config.yaml
activation: "swiglu"
norm_place: "pre"
init_std_up: 0.0297
beta1: 0.9
MLP neurons of a small language model. Each row is named by its layer, matrix (gate and up: input weights; down: output weights) and neuron, and shows model dimensions 80-175. Each number is 128 + 32 x the weight over its row's rms, rounded and kept within 0 to 255. Numbers have three digits each. A neuron's up and down rows have the sign that makes its largest values positive.
Before each neuron's rows is what it responds to, as a language model described it from the Wikipedia text at the highest values.

Description: Number tokens inside geographic coordinates and table dates (°24′, 30 September, 3:28), plus time words like season, day, December 2025.
L2.gate3315:157074081029121137098109131087136120155148064161114170134171121116106138120227056068127087186160139137121120140145133114126106102164083126164195145123097146076142132210235169122093187142147093120084072165122101102118102112126097114065174062095095107139119137101153126137101111143133117167
L2.up3315:126164095135177081096153116171130117076068126149097077133185129162137183155087131132079129126073113096156138171131188154125091194116174224069117159066055189124141187140131097175124135127112040086132131136130130167127125123087100131136079133136151111145142105112147126142146114139110159137
L2.down3315:119112136087092102160077151161141099105131096099096129133083136090171114073105181112171100124162137127161176131087122129118172174160117100117082050177161086151113142090046135170173105140088155081120115113128123109118149092146134130142155160150108200107141119132119045095181169135129095075

Description: Nouns naming a place or location that close a prepositional or object phrase, e.g. the streets, their homes, the airport, Cambridge, Massachusetts.
L5.gate1402:166096119131133119092171099062109079107077173166152133106112156099067154116036142164093157093141111143133156134114048149143087155169139136119105105151167094118087136117106169156142192138158178089100124098118141126070120136131122150119166099152162078142133104068124094196147119070110126088
L5.up1402:133155136116150077122022178143105129174152116186145142120103208206113097154160155104081071148099188097154169190110126091086150121102137122108110119081166179104090181122164091196140090139152143127096141105111126108150085149129118118146151148165074129138155163133112108088098115137049148143
L5.down1402:085072125116132106134174115119117062114112147130129137194144129114146097125112140122115121153103097145059103131122134123136133147175165111181124141152145070100182112098120092151131156136116146076101156139091126136181086112160186117177122147075118155100124119154156158170182139105100119098

Description: Fires on words that begin a section heading or table column (Year, End, Player, Match, Record) and on line breaks after headings, plus assorted nouns such as god.
L5.gate927:132146120119118085117197054152121124165173185137149052136145158101106108122040116166157124132165151137168108137119123144103118078079160116066167112114153083123102098095112171162159138106169139108118093175105143082103094168103180153151195065090105120124153173097180100084145125088142174184
L5.up927:163117118121182109122173078147079137093153115118138078120163093082102108159106118174158141150149102095088119134067139136139196102092200156168155112138095072141128072170169094094148171140108119109124112065117114162176128129157152079118116112165123120101117126085133137154116126105137118157
L5.down927:191084108094149110081093083179149176122135137093092104154142082112113152122140136183195091145110033119123140102140113157148155149106176179147042118102050070152151130146236130135185137114158145132164111082143135162156096129152131118095135095096122145106149059107138123187103105175191090138

Description: Fires on the verb or article right after an article's subject, such as Film X (…) is, and was a, was born on; also table cell bars.
L5.gate446:104114149194104181137100072098120127135123064158135097069173170085108135145140121157094119147137134207124099087151107120180130157189132123109073214170138117084207137106101130176127089113143108137132138125121116120127167140130180108129110184109097150126153098097105109126108075121093106125
L5.up446:113090125168121182121192090136131096166110208104129156173128092110121161096073114159133154189184070136102113064152139140104115095140110140126075102120080159118152153171118182060118134089127166178111107100110204121125141163168153079151130149163133160139108127094125173128192187146162117164
L5.down446:146110177181121136133050135110103107109147169153152123186154115074130116108131149138114114125126098164125158076168142101129185167111190067125082120121144200085176147103029112143126131126170103102141136144160193129110195103170058099098155126160086152099121159126091161124115136128061134130

Description: The first word of a predicate right after is/was/are/were/be, such as common, possible, generally, not, or the percent sign; also table cells after |.
L3.gate148:174112104164091170125145125137095163159155182109162108177099091153101129077115109105086166162128096145135111146058119189105161099149049162097123111124144143128110086141094148098145084153113099061163140145125116079109175082126152039131098144094123067128133157127109118172103102087123094123
L3.up148:099236122086143163098213162149150126178081176104173169146157111119143097139137142112109143126102101146208053111096174204116133184103079193128081103176118102114069114171125133097122067099101081117176162157189136144081143128062175159129122154109062106126145074140093095111174143111140127101
L3.down148:171096164115115208073144158095105076191123159115139153092167147178158132165080170099098092129094128126166154146154200116105136117137098141103132112142152153087107093119185171091140172088108164163120107136065082167139141171132118083113112107077133191112081134107178145129125184128133153107

Description: Nouns naming an action, process or event, often derived from verbs, usually after the/a/possessive and before of, such as merger, invasion, relocation.
L5.gate299:134162173115093119165132050063158098134111160082137108067148108133082137089101103139172125180096147158183082105124106126157076072188101100120147091138145155094102169126090169071077091146164102067143060061164109195117169073122156108121126146114121116136065122126094099084122113073085119133
L5.up299:106143141134143141151098085132169168104096096089127095145101177177103167127161064161094176152130090122105088103144122110154107107137136146136172110055139171133118127131170119116164121119096102122150088176119080190158097173138136090093121139097160129208128149119180119085112128126081114131
L5.down299:033133137131094086178127080114161093128095187150140156111112156123145210115076109123162168158092165157152076104113109055107106109175071088124106117141123098095100116123024104106122118129109121158184129174129107170163080130137105146084106113059161151120108141111113182075161150126110109161

Description: Nouns naming a person's job or role, often right before a proper name, such as lawyer, journalist, producer, director, coach, neighbor.
L2.gate2910:127142034130131148115165155166091096094176114097118148093147095098156121133109064152105148137184177132130148157107128130079092044178184065129191168171111125103116122127120197116107145160166132121107152051089108105202182118104076104123207114106134188180074111124161021140159114123085149168
L2.up2910:109167093112150198107110086130113150134105180111129179165125147080108104136117144134139156181137164162134045135166214112156077098124103100086159095103045108086149132107124201124110100195132114143141191134094129107170133107098142105112157076129134093094084149129143037125168168102071181108
L2.down2910:086103181141125140135071146116112135093145144093099121130153128093129114127123097118158121139080135091095133136125149126122127144098136092110154169131125094150173122111195130069161121157098166128123148082102031083135180066126124131114153126182146079079076139155110152150145102053181121134

Description: Opening == or === of a Wikipedia section heading at line start, e.g. ==Career==, == Soundtrack ==, with weaker hits on first words of table cells or short descriptions (Women, Canadian, Species).
L2.gate2078:115096176121120230088147104095112071119113098138152170174138171205080122135063110156147184060152133125163035115091124098139099121126106137077144140149121143124113115121116126172138127158118120139131151117157138165079077132152118178171184222190079147129119112088155127132122090158157082128
L2.up2078:157095164087155153097158144134152071090185093091107135162169142155070182129139137136121116123093111173162075117135123106137126098151106154097081107157096174093094116136091160173146084159125121175151096199079137114122095137121147138132135183171089174152142159100119153173080093141158136175
L2.down2078:115111179072150092083165141150097082120167148100119137156155124159106122106100128177124090138050141133112113112156056068111137115149124134137143082136162170092118117088013203122147133124120135108219109158152147109108157136131162130132176107136073118117126107073151181137136096124114164169

Description: Nouns right after his/her/their, such as success, time, childhood, plus present in date ranges, clause-final do, and headings like History.
L3.gate1515:176113114167136163078121107115145094164133104113099097117150142146149140098144059128140110153138120161194176100120174083117170123145114165134194148114131134144093156122100152114176106127141083140118158121120114095137161116163141100117163121132146116143092148088104077134076211168080174104
L3.up1515:183070156140192153129145092121169051168111131123113147153107154158133111168139159157119144156121144191205202099096150129092123152128113137119103091099145130149079164125121170067115104130065102127153161196129130103151136092091141115144088131113166139219113145126091112188143208137082178113
L3.down1515:126130196070141126116122096124126082098096088087140110135143164063126168151131099130089119098057150142127194133131171189128149074154138074135126077095116151144067152113106128164137084129143122145170124190134070076092093122110155147176103127128133082188088143149086138149113149151096095140

Description: Mostly verbs of learning or realizing in plot summaries, usually followed by a clause (learns, realises, knowing, believe); also scattered nouns and word-start fragments in tables and lists.
L2.gate2373:103147081173126097124160113136106117132120162098178042091112202129112079082172110171115101088112130208155069159143139120119144149130107150108187156113102096130183140134069144130085100159140169107081166122180146134079137136137146145123145129137082120161110163149076164079149097166060095182
L2.up2373:134123083105160100144182157155109123074161091108163129112150066142098130134148129139090112127170116161088103148173146092118135097067131091117152093159140137163121115115156134133138087151124160143151159104208099121104080145126115129157121137121124138094165157035111115115138119152076106059
L2.down2373:110128114162176148171168106132098124106118123085181099106087138141114139152118075165140151103184104135093097051175101130171140122127168140099175093154161183164151161143171148120145149214102187132149170069140091078193133136147144133120145142062118122107086149116075166164105163137142080143

Description: Nouns and verbs for watching, checking or investigating, such as monitoring, surveillance, surveys, investigation, observations, and overseeing bodies like committee, police, CIA.
L2.gate2050:107132135099116111133035124161149093075158218140101150122108148130107128118108152155120137117081172133166098132131175085157128119109074135135181154071093132186103142186134136153109183160095143163162121165135066128184144101138148087145094137196146080113101169123158135125116145089144134145
L2.up2050:129134146082164075159124093106094137087133185144115160081141089113104124104109135099155152135141119097093177204151139136112104087128106098145147109103105142164107107144156134098144182127087139160137112127165101167147191144115180147097188152151124151096147117118136113131103106078091147117
L2.down2050:154128141087186099101100082186084138098097160110091122102074143094121184115116184122138175122144128116143118196115132118104140009157084083174124139118073133127101158168199124104090107088104106107103058164109085134130143126122109121109115122106112164076134172129134173095134114063142114077

Description: Nouns for inquiries, media or undertakings, usually right after the or a possessive, such as investigation, analysis, film, images, recording; also final word pieces like -ters, -ed, -rated.
L3.gate1567:089126147132145100127116108119102085152131119126156145158096155135078075127068095143109127147127094102130122061090141108137078121086131146087167067159091097100116167160156187140152150123193159109100110165077071177095129042143142141103122172134163105059097176188133141180101168086091096118
L3.up1567:169143145146083130108143048119169097127104127079121133093083133160146132154167173171135158142126122186141112148144088063103128093121123129122151113085108203172097127063122150141137091148099097179134184128142130100155128117087122128121114154091144201173154110116097118083106065119147125106
L3.down1567:125105109121068090170208139122132079146087146103112125117116099099116160136202163084092141193098105113084168050148128116150170109141108064192112081085112123100087095124255145153095146038191123147108151115136083156148072181176081084133148192126133171157109107112179185218171115068080142104

Description: Head nouns right after a determiner or table separator, often roles or objects (host, coach, curator, statue, temple), plus participles like presented, exhibited.
L3.gate232:147122128139088088081109130128106089140101154168114125144115104101118129110086109172166140162143112104085080086109118153104111140147083097158138197110132151148168111139089110145077139178117116093130120105134077141031152067163121123124168157123133137160103144150085167122090098095176153077
L3.up232:084165121116106111147183130108160047108133119156084126162123114159069086090120096089098136146095130090118129076082113113127120135165207163136156113079121096083076101135106164125176100144081043134141094140140085137105098124132134146132134148145067133190076095115164090150102060139072102214
L3.down232:122094156126087101047161172149113103106117164159131177141161167142104169155133062149131069103179110058060074036129117168152200161123106123165161132212093128142135121122142079133141126159144084092150102135122026173081134071138116089132147142109134120134093145140137108142147108158168103162

Description: Tokens inside Wikipedia tables, infoboxes and lists, such as coordinate digits (120°30′), foreign surname pieces (Ivanishvili, Mamedagha) and Total labels.
L3.gate1178:091131142137113116069081098111168106163134180145149113108213165118111181141063143135110061143175140111115123159155162183155168153167135120117130134121161109080170133137073127110087085166146150135183193123146155151159159101134159155150143136126104164130150112145127110114169103094128105186
L3.up1178:172088133129090082154121130106118134147151129124116170104189162146125077139148111123082099131140124099142145176140113116167064128154088129140180084160090178121185199151146102138113117146171087120139114130083159074159205152097119119090139103125087101112152115115108140148065127111082134121
L3.down1178:155107142134118130147069059090145139172120083112136196198147174089086093129125153108141127095184131127147100138126129172121112127079149114120147129163072073124151058120196152131151108136141151150121116187124071070134109156159113106157112160093113213121116098174126146124147066153110101133

Description: Mainly "based" in "based on the novel/book" when describing films, operas and works, plus nearby linking words like book, parody, alongside, worked.
L5.gate676:137143142078121110131154082145089115120131091104159177118129106132151107129156154160124043147150129113145093124159142159170133167158116120175182201088114175104177135100139141144103156112116145154089146114132129120142118082109165112162099190175185158094146107098126165146081162103161141092
L5.up676:080165124127134135138131111145178120179123052132173104151077079058125078167189123114106082063127152097097097110121125179149133184168138067141189100129116133152132094114131138088090098119142149144105177099173141099122166126149039116144076091117174134141134119109188164108131161105184130123
L5.down676:145133132117090124162115150139135151135151141132125125141133131163179170070140081065088134159133174132108123143102096135089104075152154056124088079118189157176132103160184154134180189118064136124190169111131120117124121182103107102120111187155104163144071161166076122113102131146087157120

Description: Closing equals-sign markers ending wiki-style section or article titles, such as "== Career ==", "=== Fremantle ===", and the line break after "= Name =".
L2.gate2058:150101165140195155102166141090154132158153097218105115124095100151141105109082124134117078117178109119127133166116190080140091141147119114165139100117140148150105127158079131140118153115155122105140101170126102138096073125164152119112129138140161109123165130123134089169107133114121102171
L2.up2058:070101132097201152132199115094128125129158088153101082146097112137180133117106157113097125148133186119078152143126180118086156186110073147100073134114153102142132186142112111105129188100170156128185093134114124118139069141114134108115140084117183127105176118177126150138126119129144107199
L2.down2058:065130127170153129164177111144123141150107096094088128118094104088205091122204151174116153143144126084115108117100132128126148100154098147111149139155145108155134142127206115135109108092136196159093129079139174155076051126172170097111138143140113152103130147155162138132111122134169078148

Description: Names of US states, regions and oceans, often after "the" or a comma in place names, such as Montana, Pacific, Northeast, Missouri.
L5.gate1376:117087164185214166122062096135114167079062148101133093098170200145127151079181141172138141174151189119134055110121087121127136113131117117096120119135106123173125139161129161120133132154106184086101080146160143135107147113067108142146140098128125138157139069130165150068097092161146073110
L5.up1376:176126190147142169090183148058128106099140142156123107160097153130117136114056121100131096131135052105101159152135089130109060156167115139087074117130112127113114146148095145161150172082171137126111149129132153122080068125127136108152074115174086129058139186127104102173209065132101138142
L5.down1376:150097152123072153071152151136152121152093094142131149084148208163091128077117118119125105142094150164168088143090064110160144183135109137198145134118112122058078137087192190164124164162118137147102141144125056152095140105121190148112166161148160172122093185142132161196136121111097107153

Description: Nouns and adjectives in ship, ocean or spaceflight contexts, often after "the": Atlantic, Pacific, Puget Sound, ice(berg), maritime, Finnish Navy, in space.
L3.gate2304:148132203134153171123109115094070103122099160180197128204133061122118109150112159115126114107101174194115185112042122112170087112168146114113166134105084119166113154108126145096138143182125183177131123116097106119083162045138113136181187111144082144076135094140134155166161136105076107173
L3.up2304:111195128120182210125014084157204108103111088069205089102118147144121137168135092099137136154140168146146124098092094140104142062060086110130176155084089120115082192079102076160083186081119109111111109149131124180166097168108058119135153083100137153156134171134160120102087088174083155155
L3.down2304:109137124130054121108076165166167095113126185106140093107158161111143137157102190104169184101120131161165148030142134085156129101102133151119106154148042066136078127128179158174098196079154103085124111127123115136086082130136111121124125134103140182146130154079220163163082127084107057202

Description: Verbs and prepositions right after a Wikipedia article's subject name or title, such as is, based (on), born, directed by; occasionally a word piece inside a name.
L3.gate328:137090105114148133091160116105060146168162114105153110149084131129055105175117105130139117132167114070220138143134116157118157104147110139142115189165142117187153177117143105114131117131109109147126129152176175113228164138020127149105131148138164132163124160120089108072128137174147154142
L3.up328:142139159132112113104087120143137162131077132166105130181115146114134121116108164123062060139108162127118132088130153117153109146105144162121127191126137151087113145136092105128159132051211185141116158146116111108127194167141101133213121168172169120126149137153116147123131148083214153081
L3.down328:179130102108133154153096156112110067126105051129110121141159096046135111100154142134101119121102108092082200157203127179106120108138158111138103124129118125178082084170113131156100085129102082126157144088196102151102159122172083164120113082092171184089081107057098159146110129134112133189

Description: Main verbs, often transitive, after "to", a modal, a relative pronoun or "and", just before their object, e.g. develop, manage, supervise.
L5.gate2484:107055150125134101138090138075190108147178202125136134145099082121130111114059162108064141111180132159082174116073099145169161088145098125139144133145149118107203113138130096099125156104098114166107030164136149115185116168179075134145126238114141167112105188129135174123111119107105145128
L5.up2484:111094145142121136119136077136145142118160121139126177165113163122117135208093097112147164112130122133056132073106118125154147110138099142126175119158134121186173134155133118113097161144101077139107139145119162116140117108166112121173152160146170191110146176097175183118100078130133111170
L5.down2484:156174133118136149096123165151061107098142110147143095128168102152137125093137143149158126087139119099181119118130195105117125158126109115091132130081148111130125127079119128116143128136102119087157187091119030133076110135067120144101118081133124110125148124101091100139167179165129102088

Description: Punctuation or word pieces right after a lone capital letter or short number, like the hyphen in L-shaped, the period in D.C., the bracket in (R).
L5.gate1280:108105092186106158116083078119097162125143116126111162145086185144144079123115071116147188146167121141140111096115140159136075119092099122152154183171128038091136191098139141115146196118206136103113099060130180161152097115138154092119190158099113092168090142142117089080149158085103126119
L5.up1280:127179165099114123159172095096048107134141115152114124081132119128203071139165129145145133163146143158135182133128104118110103099195091171083106097119093107167196082091095165093124123113077073181063085114127137120133093112118102127201078148105084142107140137109155123133092102127089126098
L5.down1280:145161159098133080124155110136131099166132109194084153118135132153085090101116163148136166095139153159128121065147168054140179152117192140120136077148099058196151165059155147107126108088134160101129108108137087095180134141115126153126109155115103120160153096110156081096078122174152128162

Description: Occupation or title nouns that often come just before a person's name, such as comedian, coach, CEO, architect, songwriter; more weakly, line breaks and punctuation that end a paragraph.
L3.gate2897:106100078171084135073143150159112102125138124087173152127165149166160170077132144142124122150144143152080129107140145154152086078099179124094118186146119136079112095157144121102141113170195125151104078087115136067115166135170110192105159121135137078117127097135094110133142111129124153159
L3.up2897:146232086134171140128194091135072122126169160086119076143172153115192144131133154142151159111125124111079111116150103136156189083129166104123121069151114136101149095181155116112113102132131162115101102148134065120085116089135133143147127120145129122134140085112162122165168165071109146154
L3.down2897:128143115131202158157144133140155122153123106134136112116161141076123079118118162086132097120116132131155134134136087116095160134178118096142156106090119117146183123121183141059125148168060123098109131121160109112121142126085118105141089132099089121108113170074095092154161117134139161138

Description: Fires on the second piece of split proper names (C-urd-a, P-ok-émon, Pous-ette), on a verb right after its subject (questions, rejected), and on numbers in pipe- or semicolon-separated stat tables.
L3.gate3277:128166134134136110156126115148131113153125199117134139127064141201140139124127138144160131106131093185127176119124104130139102122099138091179134087134136138132107050146137168125107046147064189093146179149103076126130156171094082186150177065112138197139114174133123181104150139061166098113
L3.up3277:128082196170133147116209104067140105135160106137159114107194102141143180140101154150040121155105147078110083104137134159126097140117116182157124132073139194133105090151151117174103144110104149102137143132095121089105173188137149121058131163142140133056163062132122137038110083131146111094
L3.down3277:145113116151135174104157152153173128166096121166186169140164123137129076136143115166161133164120072129098144107127121101125123116177142146151131177091071219153192108110073119136179101193087144056090100177148176123097128139113127130090142115170061108133109147144114060104176122141127072095

Description: Role or title nouns and linking words just before a person's name, such as guitarist, businessman, director, actress, or of/by/'s before a name.
L5.gate2408:084187110087096123153141149132095087137180113107107144184155118163124133089161163134130099151181118107144153136152131147178118094127137130150112152109162099137083078150096146145096106148137155177144120231135129073115141101195101117088159098148101141128114139129125120103151138148132101153
L5.up2408:092125050127116104114151127093190091098122193122099126040167177090096131128133103152142128130151133068114099138116103079131174140108095095063156166128142151054139088096128185096095138128119121083126162123075134087098142157097085103130130128106145127108096110155080105112128140162125127126
L5.down2408:106156069139164147182143132132102097141161166153113151199113130126138189117167131149113123143157116100225122144145178135176104110105119164129137206109181123115179091154183150143052100099114075126066191119117102115100108136164123153135157083132103105165136146086125118104102079138131149138

Description: Word right after is/was/were/be/can that opens the predicate, usually an adverb like often, never, also, or an opening quote.
L5.gate1642:121182167116169122142138141130108084143123184109164151115049140149172217087100133143143118082158127150120088104127130083118141214107090143097134161069162131117095115109144160134117167109108147164106134143113093118093124089174028132221219156162192132158069125146138189149159175134183057185
L5.up1642:114095178121108147104102091094107098069141070198120078132148171169088178139152059029136064146135111161089126081121127152102085133039111106132099094119117157114082136136113093116095133128129168117064138135149171182123135135097103146189147128115122161135125180134101122154191155099150162102
L5.down1642:122127097138129208185113159135148188117104119123078196167148129131066151175139157133149131125087069098106158151140097159137108118152085106136159119118108144127138164140255197134172152074182170099103139186114125110134082163157151090094166138128102126071124165097129099107156126149108118140

Description: Wiki section-heading markers (==, ===, ====) at line start, and main verbs following their subject or "to", e.g. is, graduated, finds, crosses.
L3.gate2218:174143175139171128080119051067120135157137144140112140150085147143155171128079126190171113111137150220145157116147066103129172085154070167116179096144124074138125103135108135121156137049142078102126109184146145085111189120132104085146217148149086171094111176092128127091148119128161113114
L3.up2218:116115125167137112115092117127133105187154119138132171136064133131115168092090155092109072085141015119132206078105149094159181109157096110154141104169146121149134153136190134068148135204093090117120164135142091131149149114111116159118163194111118105153118109123115126114189088093147135106
L3.down2218:134127147124180155019093116141148107109126160135094112122162082152112162057103108069138142145096169128139125104122117131138150043132079091154137161174074070098166124126234173083174131104138130147154112193140105100168129125139146112149118088143056119120110114125154168145109116118081174122

Description: Closing == or === markers ending Wikipedia section headings like ==History==, ==Plot==, ==Fleet==, and the line break after a title line.
L5.gate2736:076123133165122106186140133151113108164114132146107158189150167098131067073125121209141094110085150079162115094128118170145099160114124090109143158179128111107110097094088122120172152165168142161109112148149134130122118130129099117099111076117082098076113135093140033152200144137109120142
L5.up2736:077129099110184188172116122108106131090143154103166071119128101114092139143133108120133111102101160146127094156091127050195127131163089151172149176096130121185158118060162129105061155152118143124091184116140156117117136155115136217115152095140169119140112123102170047096141116155127136163
L5.down2736:072151147152141120220111079065086116111147199155076054123067133123158123127156124156112178143116168102096082152064134080154105140149094146181117142129096141103140169121200176164082160142130165079087110122126074082156122081151174122153112104126087157146187133087168132111147115126122122055

Description: Phrase-final nouns for communities, places, diplomatic posts or military status, often in headings and tables, such as population, mission, reserve, community.
L3.gate2198:102135136108123109090055106096147125099072123117139141104119146098097134158059143125166110133118085131109141105180129102123104111156093128151121141086183111115130100189112168124129130145167167135147155165106132075069107133147146153097105141137135128157145138160120168176131072125133136149
L3.up2198:128065202084136081144119144115110149101141163174105109120128094161136126147113157169160192110146151081086140130117133151127140141205134130071090138139108083151115148137166101113149111166129097112133086071097112087131123117080156130142131092090128140178116144089092152132169116115055096139
L3.down2198:135131084118191157110135100094170144111153156128140124114183126119147156106042129112133154191104096138166116123111119078105095055089103186156107151118119167167099136096131162107103120135111174086150146115133125101100162167181126087120141121130131103100117130190081179147088133106098122080

Description: Tokens that close a structured Wikipedia element, such as == after section headings, table cells, infobox values, birth years, ISBN parts, and "single".
L5.gate3233:094215172113119122123108138093157078123156159158179095143139109097096133080087178124156181117131155150146121139075123126110128149136149150050177139151099174135088152112105117097107123070095162149174146141114123150055132089140203119128169145137166207117096129182085143087142141047134148151
L5.up3233:119131172099154179175142097146141054164135116127105148138149076132071186112141158153041146137094079088137188036132081142112134122170156171123101120116119126140073178124178093150140134067161074137145147149112135145114141128149128135232108171111157140150143168164085127175086178129145105203
L5.down3233:156138109152108107143080103187163048161080136068115113106114153117202153138107114042163167110143140107171084144132111140149186139122159076118098157196113065080103124122223084178088117119114142147096165095118131096143112144147109186099130123115104110139121155086162083142111157122167153124

Description: Verbs and participles that state where something is, before a place phrase, such as located, lies, reside, buried, born, based; also fraction or decimal digits in measurements.
L2.gate515:116095123111155135119081131080155149162118129164180213090125164163110108139066151164117158111145191167118131103133134078097090136212132124082208165095115181109145117117082139137159148149150153111137101103133127147132115161086142096118140141089130166151122122128120129110107186136131124147
L2.up515:176147124154125127141083116124124163160091161127136150138164135131144137099130135163121116101108228173151142076102097158104144159174108093163136086113160113099158153148111077113102161181163086113091138163136121102164143053189155140116108064188150118186142114107140101162084133114097136093
L2.down515:118113191115157141142103148152117110148074198119129120147137127135129129161050114077143136155110172109084067128191173139113136145160107138167121091126090156139146143137178112096142149135156085130176093131164083146191121113166144171050140142108159130117154086151155169138130098076073142140

Description: Place names and geographic nouns, often naval or military, usually after "the" or "of": Puget Sound, Saipan, "sweep the area", Gibraltar, Sea; also scattered name word-pieces.
L2.gate2949:144080135119206183105071097174104106086139138099206101134090106166064115109138102120146057157126145126101160130116065149180160113071143172121113121114130126120152170112116117095161181085125130142134101148114088132100110107134136139132138135113073077171140124103178123140153100142070116144
L2.up2949:123096142106112142100113119167120047181141127139117124104075131174080106167126152109113075183085163140080177181091102119137153116134158130112129125129089153131099168136138138107139133155185209108113127113101125128138177094103141146150150137105127111143119118048157121171155112145084118115
L2.down2949:167089178112085115088148128121179127130083143193142171087137116114144120171112096156126151066132183114100140099081116109105113140155098099144183141168047118097100141136222103132099127169144177140162138064107000098111148123112156107115129163130140174155148144089103143111128155179108092108

Description: Nouns that point back to named people or rankings, as in "the couple" for a married pair and "2nd place"/"third place" in medal tables; also closing == of section headings and table cells.
L3.gate2597:100086132122152146100124153091122108098148074155141106104103123147111145178129128080092155117094117145136141213196137163158169119120085161074138169069119089164122121113103140125136096091137157159105149127140173138128081115151114167130129108112097140152079088135139138144112114105116113116
L3.up2597:120080133125110148135082082132189176148152111130150175099121177147128087091106123093173075126147145135122121125133075150135142188121183151076099114148127086118124133121136108135113095162152082140154172131174114143134157078128092153131159126160092179154102170156133128080103092171072141144
L3.down2597:142144138156170155161061195057135148122144086112096178130185141086104044105155113112140154156063124083122078121110156132121119123161138139111169120148158125188112167101180126107202103090163140114143136129133161133115141165151098128144163071146156114057178159109174155204102198121138097120

Description: Slashes and other punctuation inside short notations, mostly in tables: n/a, f/5.6, m/s, 2/17, p. 595, 4,647, 2004–05; weakly, words after "is".
L2.gate233:138161169092083103145133119073150143128145148106098161185031081124114163115088137047102141112154114142104115134106106141118127148092171071162152094153102120081116071134157151137178106086213069151112223122176148115157144120138144154140140076078169153107082133085109118124088109080161091132
L2.up233:125181158157099093101140078138102102137141131069107104114129208106098113125179130138168133107181126098126098091151187102187101152110081119149123159100133131114160150157126177099151111072171160148158197136068133118147150099165128127140124160114154112056093152080097171139096146088128154143
L2.down233:145109140146139095175149122170124154103115119128172115130114102135114140160134084165136188176105159087138193115093144137142131118145157158094138143158109188143107136153170128135187182089053116091082075149152081164105128164157137128149058163125125102144127171162080085111125134159112130137

Description: Final token of a temporal phrase giving when something happened, especially the number in at the age of 12, also years, century, career, days, later.
L5.gate713:121075136106110121154130080131090145109061107115167136108123144117074085147158160161155115099097119116199168095067178129159119210126159167122092079124189135114122120119136086192075108112102140098139110103153128171153113125115090099143077132094171118151080102116087133149101160128155154072
L5.up713:123126065152184101133190112133093101092138074116155091142124185146014109148080103119139196114119163073148156106186152094118117145111155109163160150090119180151073122096130160146094120133046142149090166165108120145084111114182148179124168109124151146181112112098179107168146207113138115132
L5.down713:206124086121211105123174141161175129121116145136199128125093095139086157153155156080123105118128098131144101137200094119103103128128178178170172093128152088140114138125125172152132163079120127150082161134151085097182087171059136145120139115139166028176113167116143095181088158133116167149

Description: Tokens in list or table entries, mainly ISBN prefixes (ISBN 978), record numbers, section headings like Cast and Release, and sometimes built or house.
L2.gate911:148100165141085182146085128155170167123201121112076125108136127166050222157155144171074116042181120123093114090158159118156102117107108085137112133136177142162167130140101124163121105104090115116127109133124124108114137145194118133132123157138151000161114132109057115157110148091084125134
L2.up911:135116158182110129100174227118130203138175133122148119090128054059067102086191106114183171133134120064153108140117118099163085104169109115088102078164052160107165168167173082073070096101136184085128135086128108131132141116105116151156136112122165102173174107081087121134084107129133063113
L2.down911:101171094086106090130140116151160205119144128141115126117124143096116159120166172121134107147129105120116143154135099116155114168083130165169130100117116148090164146139216107089125096102131097136193084136133084108126124118135126135090142149145149104127134147189052132108166142053114134136

Description: Mostly the slash inside abbreviations and units such as PD/sqmi, km/h, [Fe/H] and L/70; more weakly, mid-word pieces of names and table pipe separators.
L3.gate48:160102170098073142117039183204075167121140184101131157124152088153076114092105129159169174148137079136175108079096136101143167077107127142156119156122153078134116149152112145128126112139137065157128103136213139102152123107093161155081192114114200124208131121074115145159110159104128145111
L3.up48:108072167054168153161063109101132113178170155156159119163149086162084084119140125145157139138125142118078117154098105082167133160166053128072124097086144127134167136085087073105101101111144167110110163173159176096093147150142127114160184120159163099104153165153129140122146156136134080132
L3.down48:161033148088100146112108192182154187125111090131081088126125116128141086137117100163128153162140096114158187139073147148122149104166146099125112092097158106137132115128090140145143141138091112168153062184175179130100143169057174074130094175091189130155122067061126163143080207125148117088

Description: Predicate or pre-noun adjectives of frequency, quantity and evaluation, mostly in descriptive encyclopedic text, e.g. common, scarce, few, dangerous, native.
L2.gate2450:175074157163139085139050179155128117080156105066168129193144172199093150161070164155150144121107103118102054083093115136160146152119094114158095125132149157109117152112149141105173127135190099020182090169088126154151152149118055119137188155170192073068077111129120151139150090094157099172
L2.up2450:120148181110148112142150142133106109140104147114119102067112125159113131131086213129082142106097149112168140152074121109142104119133056118116108133106190130141179135097140099082102140138123111075221143127153104138151143164128148131150095158130139179169076081127145092078134124125120074165
L2.down2450:178111101151108169160152130121152100173189111105129077163202113143135146171114134159093164133111191083130171101192159104130147126130099145131100096105182121116117159076213138128107077129179192113183155113108058144144185095051134122065168164123078125128142089121140149120103096086110137122

Description: Nouns naming a place or institution, often after "the" referring back to it, such as hotel, temple, church, museum, mine, resort.
L2.gate2472:131164161121107130087147180131146123104072108148154107139145110205098215111083127108092111101134147068070150115139081140113197112157143085099123100104152123150119094138147130088121104075128023116144136192168111131156106146089094146091098110149141105150096191091134104097158084117064091189
L2.up2472:131123167089153089077113142174076146078133189148170142132125172139097120157090168135138093166184189046094098131193077132138192134196145145118129156128126105149094141139074127111178132112155104117110097143093103121154154126108067140121096134122171124131135094132103083097152186101134112176
L2.down2472:118122142119114104111170110162176106121103144117159082127148107149088135107129124132122103125102127111100116086039108108130154133097131118118159101128105125179120105104170118080065109136147081185106100159176091129084178165110105146136189102131138166107089167139144153112115083139122082162